python train.py --n_layer=12 --d_model=256 --n_head=8 --n_kv_head=8 --head_dim=32 --d_mlp=1024 --vocab_size=2032 --activation="gelu" --norm="layernorm" --norm_place="pre" --norm_eps=1e-05 --positions="rope" --rope_base=10000.0 --rope_fraction=0.25 --qk_norm=false --attn_scale=0.177 --bias="all" --tie_embeddings=false --parallel_block=true --init="trunc" --init_std_qkv=0.0142 --init_std_o=0.00291 --init_std_up=0.0142 --init_std_down=0.00291 --optimizer="adam_variant" --lr=0.00117 --lr_mult_up=1.4 --beta1=0.95 --beta2=0.98 --lr_head=0.00794 --warmup_steps=230 --schedule="wsd" --decay_fraction=0.893 --decay_shape="sqrt" --final_lr_fraction=0.02 --batch_tokens=32768 --seq_len=512 --doc_mask=true --train_tokens=365500000 --steps=11155 --dataset="wikipedia_en"
MLP neurons of a small language model. Each row is named by its layer, matrix (up: input weights; down: output weights) and neuron, and shows model dimensions 128-223. Each number is 500 + 40 x the weight over its row's rms, rounded and kept within 0 to 999. Numbers have three digits each.
After each neuron's rows, "raises" lists the tokens whose logits its output raises most directly, leaving later layers aside.

L6.up307:538547473476443515546455452540531473472557505496566450519457459455411533483493480522498486517485506513544451530506522577501492482569446533485478434478497524417519492499462480514487458473464542480516517469446513495438466465564445503475566549472556537509513512455526534549523587487557471472
L6.down307:498489495502570494438557546468470472558461498472421579440522561567519487521517533491514481503513533452544512497491483462467455500430560492503534555476521495565531553522522563456522566533577489509498501519483487522493500533476549517523428468563430477520494496554410461446482422486560506515
raises: "can ", "includ", "have ", "could ", "began "

L6.up233:547594474507401555475483544588490462504491470484611543529484499407507470576516486547478520488522514445528480517470517494558470448526532475489542551464465493451483469433473459534467437496505514580534543546459497460505486452540483541482529614511489448485524484528547524535543511452483518514
L6.down233:515482511508561449507485443444553487555500549481416530462511561569547451459550595497518492476501446519447496455485547457458561464446445508504496482499531518552423494525538477450527456476517462467502415513517485496506517523406490527493480527447489529533475473525425498441439459494517498526
raises: "could ", "had ", "would ", "may ", "can "

L3.up303:400496593486514516510531524582461507467537490460507531545551478383486433443443539493497422486505468452503543499478512471472440491460492510507563535542454448457511491528525523557486528506445494510474491446453474466493480475601491473528456506524511476504500495574482508540520508502464414478
L3.down303:572522467527522502514475506456562482497449463522530442489488507602518475562575431561521512498492514517483442522456552484519541515491531455503478427472500523548487523465477538417470498552556542494471510597566534510569516530467523538493540460508514481475518477455544524471441511488494576509
raises: "m ", "km ", "years", "km", "k "

L5.up207:472550469533410533521519496533459464502440476490517531406512506450489485524520491433461556529541507563552532501516469536468523465479492480532497480457410501490507454502503554561503408495439511518505485506519458534497516454522521486495514491505577519435515531410502511563503491528445534480
L5.down207:481538523497519478457454469492566496424546546493441383521488526578503512518545499506506478489497444492419459470458497518508447550518452542481518471484506491470486545505481432464492516456527464483517537545484504486511465583481476541526514553498512490462483474547466538470503502499520465478
raises: "he ", "she ", "they ", "it ", "there "

L7.up1018:599605478467498456585457479566516536441469462495445530483482484506559409481534479541459463502488505487456511481564471483516510525474565494436536522475504476475562491495453518527442470539524527491522539501487587494513463510571492489448519520469491513522563465527545473514621525499522532506
L7.down1018:446417503550527571422562464477541460498532523510515486556531530486435549505473564484509556488472488545519413501470512529501443518526483502497458492530568527551451465452513514481524592489475531433607508506530403565524517440458499562520489490543505523525501470475479558496379462471455469503
raises: "these ", "his ", "their ", "they ", "this "

L5.up622:532460554572492426482487576506518545512499530501485548503478529591517556518494570483498567474441501510545403507455500425447458488463467526483443546536541494521462512518494601488550570487537466440532592546494548445493509471488437516495508515479481494551503472527513444521483483541499427465
L5.down622:448472512477537523554441488518517462463505570475469462481522530546569478489496517460524494483500456473527453449487423506556509564501511542505479558466492510479520486510540481485531581474525476422489504501473450482477455512512461511469472496461532477545510478449477559451532593465529527509
raises: "it ", "they ", "there ", "he ", "this "

L5.up79:499511513473478492512485502519490447474507494525521484548516452572498488482474537546542518473505532585478435490503523459490456498477515545459457498511516471498485560440506459492466414505539460484560485460503526569470464488531529525433483554530478424525498459511498561514537581468610442517
L5.down79:510503497541487530520565536556544530540502471516508563437478574487474512520482479393505467509523457455502536473444507499527514480442557495540523533530477495546539470514538487502439594517482515502498514541524468506484468521453491497544498485486519552469505499518455488464452398497390502523
raises: "received ", "been ", "released ", "won ", "took "

L7.up853:503580508528534470438504510526470517530511483446502506554472533511531496517518544459481520424463623488533527494512550481527460503464483463487532533510533572558471556534518558523581487478476504533465515482560471515498532461483493494558485510513498440468490524593440485510488429467461498454
L7.down853:471503551574490532494596487493471551522483473501453595516554558577550448531515443421430525546530475454498554528542478470539492483426559496491611496510485492551407493550563515469479485512521487482431495555445496515501503467483579490498566509425483461470498486589444455414544491522472467481
raises: "found ", "received ", "won ", "released ", "built "